Weights of a small GPT-style language model, trained from scratch on English Wikipedia.
Size: 4 heads of 64 (1 for keys and values), MLP 512 SwiGLU, vocabulary 2048, 6.07M parameters.
Architecture: RMSNorm before each block, untied embeddings.
MLP neurons of a small language model. Each row is named by its layer, matrix (gate and up: input weights) and neuron, and shows model dimensions 48-239. Each number is 500 + 40 x the weight over its row's rms, rounded and kept within 0 to 999. Numbers have three digits each. A neuron's up and down rows have the sign that makes its largest values positive.
After each neuron's rows, "fires after" lists the tokens most often just before its 100 highest values on Wikipedia text that the model never trained on. A number after a token or word is its count.

L4.gate33:516486467478467500509501487525476432499547553515494523485511462464464474471475522484464514476510569512545583534510493487424459503458452570475384459545572476522519491486507423443499438568483498498553543464518543512523484513460522502550540432530529553524535477457436523511386451429499460448541462478503486548507494524560433494450454556501564487435506521509513551491472467472500476508505502427554457503487459465473514531428499497480545470498485529445543464526555486475516578489505455477476548499500475470432480431483491496612493508543470470461545511467476448398455479486490507433
L4.up33:509530485500477480401449521493486480529489504518494482532488505485492508500525552502476540451522499559489501519498536468515530515486587558520463522487516496532513509461497514539463540458512527504563464522523492509514456503487513475428410497603457601452585487483528467517472519408538451491535404497499492565443493477507496447482513479475528603396544507505544516583551525460557580503583449460539440485496524442550549509482518507549433459552463527490539430505472526479560559552544451532497505442561447516545540470543481521493479494517473529527446477472435539571550474456562518518
fires after: " l" 16, " s" 16, " th" 14, " pr" 8, "us" 6, "y" 5

L4.gate334:458447486495591551381506502460414460485440408419490491442510514470515499473447480519459527472453465508515525495515534471510564529491441524458552508547472469506529494473488517446537601495472507495532494498485512488467544466533507432495530482508382493511525541498498460486435486534516550554493544486491427448471485532513552494544528435492539437490494500486556413415508483537483410486546460450561468531495525532528396575489556557507531502518556499462474521500521484530503413466528476516533558458532506555529489484552561560458424443496520505488495472486469457454422474558491502512
L4.up334:437488503473479507470521571483495388486492509481481527489572500508449478561477552517518525532517435603501465495501493543456517443406395431504452597494485488492505511452505551494506515467550591400470561543462525486583478513507556443550547463536461538418523482523418502542512536475472515504528558565569516466478452544490490459564551509468475427488545494497467500481561506468456469424522537444524516491491474531469541523475473523486507505550454487475478469501545504485508533534506511466449525476500464577547529506533582508514407507500511466522488517499390546507503487508493538448
fires after: "re" 19, " there" 14, "m" 11, "im" 8, "e" 5

L2.gate166:483506513505496496406474360495481493572447449537520549516474485540428463506489477541494513565534513551510506522522524464504553468473556504478459473510497466435485423472496496434518565574549454439438546512467524523526538439540492446508438514557454595491522458417460557468478448509469454467537583503523470530506461482434468519520515513481514509457450546583540451570513501505510525544500508499496456522494543539522459513493513546483474477483509497434511499432472523478563557528477561469517463482497570490549523475515509516520533497527371510526500521428545504539450427557575575455
L2.up166:475537521589519561464490460433481504498539424512481421484489428544522468561480517517486457516520544534527500498540446451495472506432455516444499499482507513528513492459457531458468487465465490423431487472479509517402436488490537513428403428481489581507474524521507484495470570460497526593505537502448489514505490527537488481484599552476498430525491508520501473423503460482468488433554506505488497453449471508538494453545497468501567398447569588481527468456458523534508483513522502526539489509573481506555472472365438494487470412463455562500570520446552499534469440502517544463
fires after: " b" 15, " D" 14, " c" 12, " C" 9, "andid" 7, " T" 6

L2.gate390:458502433466493436468435424479516557529483497513448461461577468521490497522540510535457557521497466483547485530464490480500499518458411511504426498437452491477434478409504551574524490524467495476377438501519574594511490441554545494488532518494555531443517420506507477548480564435501479512484495518467499511496507442513493456407506438461485468486500512564513502503483489533483523443497509489461475436521556472450491569456514553509563504425544558494476514519456489506507538598574483488485539557531409500477480546480456514444573556452495438446470480544490475490482452503528490522
L2.up390:532528501538508471486538523525544507524511447515514498430484484526498529480496499525493558476479516449515500445458479566491533497481451453518506522548451469457549444551505447482525482497522485519497521472514460515448494430527539573497489494547572488545461472554503476502441488475432503452453539512508470645429476514499506508482473495463520451504422562544461555571518508517504533480503569463445516455591548528423537489500530549547560485426555518465497502469540532482536518519507382516485541575579447493508481395474495554460490485510509434546539457532464562540495514410483500481
fires after: " |" 46, "," 4, " I" 4, " K" 4

L2.gate220:541515479507508553532509514479398561515510449470518522566564513459506446530477457525578450533452516472523513509543560534467507533499478484490546495471480458519556469560525500541514543497530469503543537487533540529490474533399563515453494491486465480488483497602464517484550498510518452465458455450507518519536561541508468487478470458477488532493482560503508476455450582480585467497517520491631490489523473544467521500477494441501426498510493557465466453518520512514557440520405535507495477537410438522533474532599498494533594509481412471490466573584479524493472466502429493577
L2.up220:467513472480580507527522456455505512476510526505450500602531479495474442423523419533479520540461481459507558505511540519520395537456534517478525498454531424474589593525566499464555579505470439453450545516570414539476489525517507508558506479474573451608379506555491530494537454514542510548550568525485479442541523455510475480492528454475543454516567553481456523538489499517501465569484513526506507528506529570464540492470432475453452483490564465510483485546484584504478465504529489495563508521443449501483493551533426496522497466454521495531435520562521464555496516475444452483
fires after: " sc" 26, " Sc" 9, " j" 8, " Al" 7, " en" 5, " At" 4

L2.gate468:568455494480501522495527470404530542485486469551481514513518494520519497470473503535485566475484454486498500552528480537461500457497455533530476524463461505479462459559515527511525502572490549430492467475502522498444501448539504528487466578554495594540544472462496513495497483534467452542457449487495532555507536386515518471511466509520479550517523505516455495452467493500471548545439522531463383486458557467557585481480459483474510464480523421459443501493443439455564506472644510439463511531529532457404485482527495446536436458480486515468537442516532538497516509441462494578
L2.up468:536474436492458502455505477423479568415494463547510574537517480540536496390571543484463518489466494527550467560477469557412590515450582441482455553534470514565465378517549525507438507596483494465499514503540481463442537542524455532470444494479484500477418611507472547491489452477486464503456523475442547505471522488484492463462522457468492426545463457597470499447485503515490563497537542497506496485511491522508474462543523496497516475528510528411532488489499504482515491539541569464499519531480439531454470546525474426478458445524444498470514455561544525495535501473516533536
fires after: " f" 45, " p" 17, " t" 6, " P" 5

L2.gate384:472592431473460550506511531409510467568493493560501465431587464529513489504497443467458490511446498497448511514503505517536476454479411469483547476456452436544449517447479496533521483436515504499491547524434610495510398473457508511527426477465456456526537547499543468544527503511583495530470508550471535521532505533512472509477374433506486542470582513499477533502484471560518545498518541516525518440514508485542456442493471508474556581461439493489439549507552506534499432496494579550441586598467565507489483464503521458524471562454511554512501487446537426472550463499494543520
L2.up384:479556457492478591471459449496477554548558478538445434484555423492479462472488479458427505502500439452509496515493451513582456490536482534525472530448551454505438531535504471531456449486500508512519500546467636497492500481559486571492507508498473464521497506541485505508482570511506548547462515522437453455539494512543448532500413476497557491420543517539503502508471530466472522490487523502467505376567502478484538455511435518536459514440470543497561519441490490568504506512461561533486548466477552579467462448461512493621516475465516489530456460514499438401520471497536500474
fires after: " |" 43, " W" 5, " B" 5, "ets" 4, "'s" 4, "hes" 4

L4.gate293:486513528485529505529459414509435530439525543472497495530541458505521479513486501493509462499447519515450461527476522436486484507435543509523472456515495494536492467564514485494467479497525565463513460535472599457492453541462443515502570482476407477477481469463586577423441528557541516542524436524464493499444455493562469479458458428448510482541526490489443469527522524512555555545514436481483439501535555454469476479544477507454455507529502504491540584558562453502522479501519446562595474490602498519534540474552515536522457433517545524394558545517527497551433469495556479562
L4.up293:513489559478497525474485509507575547523518468522489521508511454530529446486511516550550477530486521416518433579440483510492446500558467471434559542559476478494573502540510442492516548485505524462569407504530476497422558521508615459530466516467556474470451479531499531448442524512488494514463449426462535463478460553451415421528525464554592578532527528566467498446471493430500497559450486469423514455534510471508496465511456485467514555493500488501509563530474499531446476487485483485503485520542481554467537545446516434465457450502471479485559532558474505471490487519531479515
fires after: ";" 12, " —;" 10, " La" 9, " No" 7, "r" 6, "e" 6

L4.gate48:443469458504464465490553527497452471461490489546512471448511483516438477538514514534537554528539493430518507528436512417536497509559489507545517476432566437537460476445516449547577519493484541498571535521550555556517453459461473472500447512516520546492554441547530440541508475438563534506475499489492456434554524509455540481429442541490498522486445465560501513450527602498467525519446506504499535524472477438537495511535447458528447458507464447498509565536535387589562488500446514476568487520562426451500521468480457520479487523533483499459465475523522512492533415506537543456
L4.up48:482483450511483569474439525553448548471477435498554480469561579473542514470515526506571537495470537518505512516546445476554534559504450525563462450528426397517421577449520505488567584517586500563469485502561462545445495560506445543500542467472446498557491507443521497495460499556515540486441517479447455488499480520477533545452523474488512505520448450442491489505441556574469481494482437460551499522545549502481494452474568520504560548504484505514465491504462487488531493504484509478408513425534553517486487538454541532506532496519510537502439455496482542556517495498507490563
fires after: " 0" 18, "0" 12, ":" 12, " 2" 9, "5" 8, " e" 6

L4.gate234:499511488494439499531514488554441511459412476457477579543524464516509474467515572499458535477474563460536550536525578530537522495507519469456516503511419499570459456436526452524503492490459469476514523512493512407541440469533520499529515484429475574467504479526574533531485460419399479494519505486463459508427505509440585434521512489574532461496480493472545493471491483533432528582505470456534460452457496510485525526438528522400467457450503505533525469521535536510422522419520442441492513491531500504454535455479464505547502476499451490483510464534483473533516435504507500519
L4.up234:518554525449550445487556442532412477471474562542491500457519503507496574590598430463517500562490518550593488483509546526425550517478540520527512475508496515471498541539489462563526512460515469491431402489426508490427507531574542511473502518539526576428480506474517528507525515498477520477520443472534459450525507537446519475505543437505520478523547571521520497502556486503485541501496473472488473518426536534568462553465510534525473547466436564564490488482424514498469500567529527471553476484398550469432422484474479448484548519531468425549504513532481550468493466563508511511
fires after: " sub" 13, " imp" 11, " p" 9, " int" 7, "P" 7, " crit" 5

L2.gate12:471478529529446488488477427481576543513565523467512527578468503460498433478538468486462488506501511501505535624490494526529489492484500475556543495574506447502491548507479500521410480491490523524498452522508533480456479541532432454477475538545471549491533505474464506471506508445552547461518492443559536548496516443526479412464503546472518521531569567505532541462460483459487490564542524452476431530526507543479463505500506553448442517478424480559508451443479481440515449548458520473498543503519565461551535455513409562508410507528479531521551543488435491504459518514500549503
L2.up12:561470471548510487445481470504528565451472481489494449527496477557496500490549484478507468472466544471448515520531456489417450475501568415534447490504529505416520432491602555510498511493444538477540538495484477593482414477509456516515545462587535484525507490545508402549500502519468410566481483524527538559514465539461488492469525547452467463443503469535497497540435504491493491493520440515443568509521511505462487523514478563484455488460588461601526528522496505503487532438482505437541503521471538525474510459501519470536473519407482529538537505464597538459471472534471494531
fires after: "b" 15, "F" 8, " m" 8, " p" 8, " F" 7, " C" 7

L4.gate193:500489445411449457478513503528464557457473528503562501454488485507480540517553537493544479466471486551516502511429503538455528426446534468414452534505524443552451490432505518510435451493477547506470541456564546547547469485574432499482475496505504519493429554461468566472444508433539460459534527486440483533529485477485431514510409578480413541439525523523495498535540508561534530537423448522519575495429511459499511522501480517505592542517491483445530517447511557468477540516436509527515460495525524570451550464472527477445541484507458517453498520532586483446488500480512525617
L4.up193:447554517485490470485403561520529494447455504547576463538482492512473534463467501462526512467436440493559525500495524505508501458470550427476463477518555497506535485537536456445521504549521510520545515532446501544446489470486499550492473408526534493488486529459440452426514568508476504484462531511540542462506516524489516441491414521506562538531543459491490542585473519533468475450560438419487469480502451512484519454512500497547476444489452450435488429493525445501393494521502450501499494523478571469449488469513541447552415475588551488463472560541557464515477369490535441475
fires after: ":" 11, "5" 11, " " 10, " 5" 9, "0" 7, "19" 7

L2.gate165:479544522530495531476458550501527483503579469481478524489551506432453428526495576517484510428488510492418466529446540485523537485464501511547480502458479474471443536553467496522476435471446441479458529440458586499509499483531483472503496493508429496525483461501489522519477545473483501492430528468503608512507507505490444468451458487491460466513562466508539527526475542485582422535520536501560517528499457508458439522457515564555519589505542475496528464482449617391497474480519480480523536510624525537555612526476414458522511513538480573474559456526552503494582469504478562547
L2.up165:514505517451462413426505533465520449531505437517519516508486532589595477548511507447556511550497493523540531562451524428517434480510482518438604466483448503520440501521501516532479540505524536525483461535423520546522543482535407489519526482434502587502521445561451498517556405514521518483533465531481520423441515514446542522485447470475481517523520465544484524452479515540508466502476542527525431533463471519525460567485509456542378472450506448538519547520511496531422502511505531541540516534474551548407545446605453475521539480509518466519521427498486463523585499542484489536
fires after: " |" 21, " S" 17, " B" 8, " P" 7

L4.gate385:534521465505479436515533538483549451499490495541514509539573507549482470466476498476472449500447483481514552470489492485436490488471506542520495477520554547427564489439516402485528518445491551480567530511504546546501455544482499509596514520478466518525467455516582592454476530555431493535559519509473492457545582492468519516472476456538493560596455493564514435556499476484531481488472528539486561455513457487497436471445484569415499526484525493435578479518540503501484490406494522513573525506561440503506486477489437539507488526492461479453477469481525536541561475566550500498
L4.up385:454473454529501521473490523461473605487493524483474454501475525469569487490454416518511571506491563583452579561430542485500508502510504529532535461502450478511467512538434517473513535532447532486508500450465481528444505545527496489556489451509384549510467543473538488458467466476445521472509438457479456544519591492505568427532554500447535483505445540478514514469543518465516493484497503490521526531556549491521433455394567438472440437515523552475461472482521496529541548499410494497491447470580531499445494413449470454424542554573515463503490491455534498552496568473487510501
fires after: " the" 33, " ind" 10, " The" 9, " a" 8

L4.gate413:524504540518465475444449528546511453530507518588528503412498470468529468478574560544449505543509473526470464491398508507478520451532545451467527562554528423504479534489453529538504490522379481533524535452536569520515494522517490557527529560514502502521415590474532409528534513525520457539464479554500512513492486510553433464560510546536462473515459538530507476513525530520472503534560447597553512465493475489456437526488488505493539530555482505480530549526561442507481508486548481480553474456523460480486464523556435512448391484524546439450446512503455454477568537538499465547
L4.up413:469520478437467488479470458532536454449512544560514528484517520496500494491498542453525487469495446531532451472516445484527482454525524512514562511523523486424460566492445526463436421489453496551501461506515554524453448499402521576490539515550454491531484521531494477460482413569449467423463492508527496481503528512598522561458483454435494479600467556527417472445537486545504500490509527460508524495546476534544515454500511545545508534520489519480452439446448479531520457432506465510442507437507446471524475503476454492529512552515511512410486471567458555505486456494509536574
fires after: " O" 28, " F" 13, "h" 6, "re" 6, "O" 5, " P" 5

L2.gate4:510500494568533579479478458449442501548479403459499448451555488510459481488509445556486510457501450499436561536501501462450486454467499438485483470524555443505507420455415491479527543515487471551492506448518471552492494468464587501469448523470500534406555505497442482477480508507551545555500480484441498534522544396456491474440487517477464595513451433517499513537393531460508494474507512529568488543505551505470516524462442520506506520528500538492492549463542483507597507540482568529558481574488494516551496542568505544461471532553467508448527558496529474535486467516477534482
L2.up4:527528531505521535519440521483519500521500476486534397480447467531502504482487493541471534539542520498497539453492479506456536468496433524460441436412464529448520501506459498461553514468458487453447499452425511497544532531473567550609543479480515497499556499487516515430515507485512419528464531477508441532533481492538521472490485513514513564489509566494505479511497534485471436549505447454462422495475514539515485487530516529439475444468489589556539401502514444540558418429451471474490510549412493546424526550520451511527540515535549466483453506518490441529453425549514525547
fires after: " B" 20, " D" 15, " t" 7, "D" 4, "eb" 4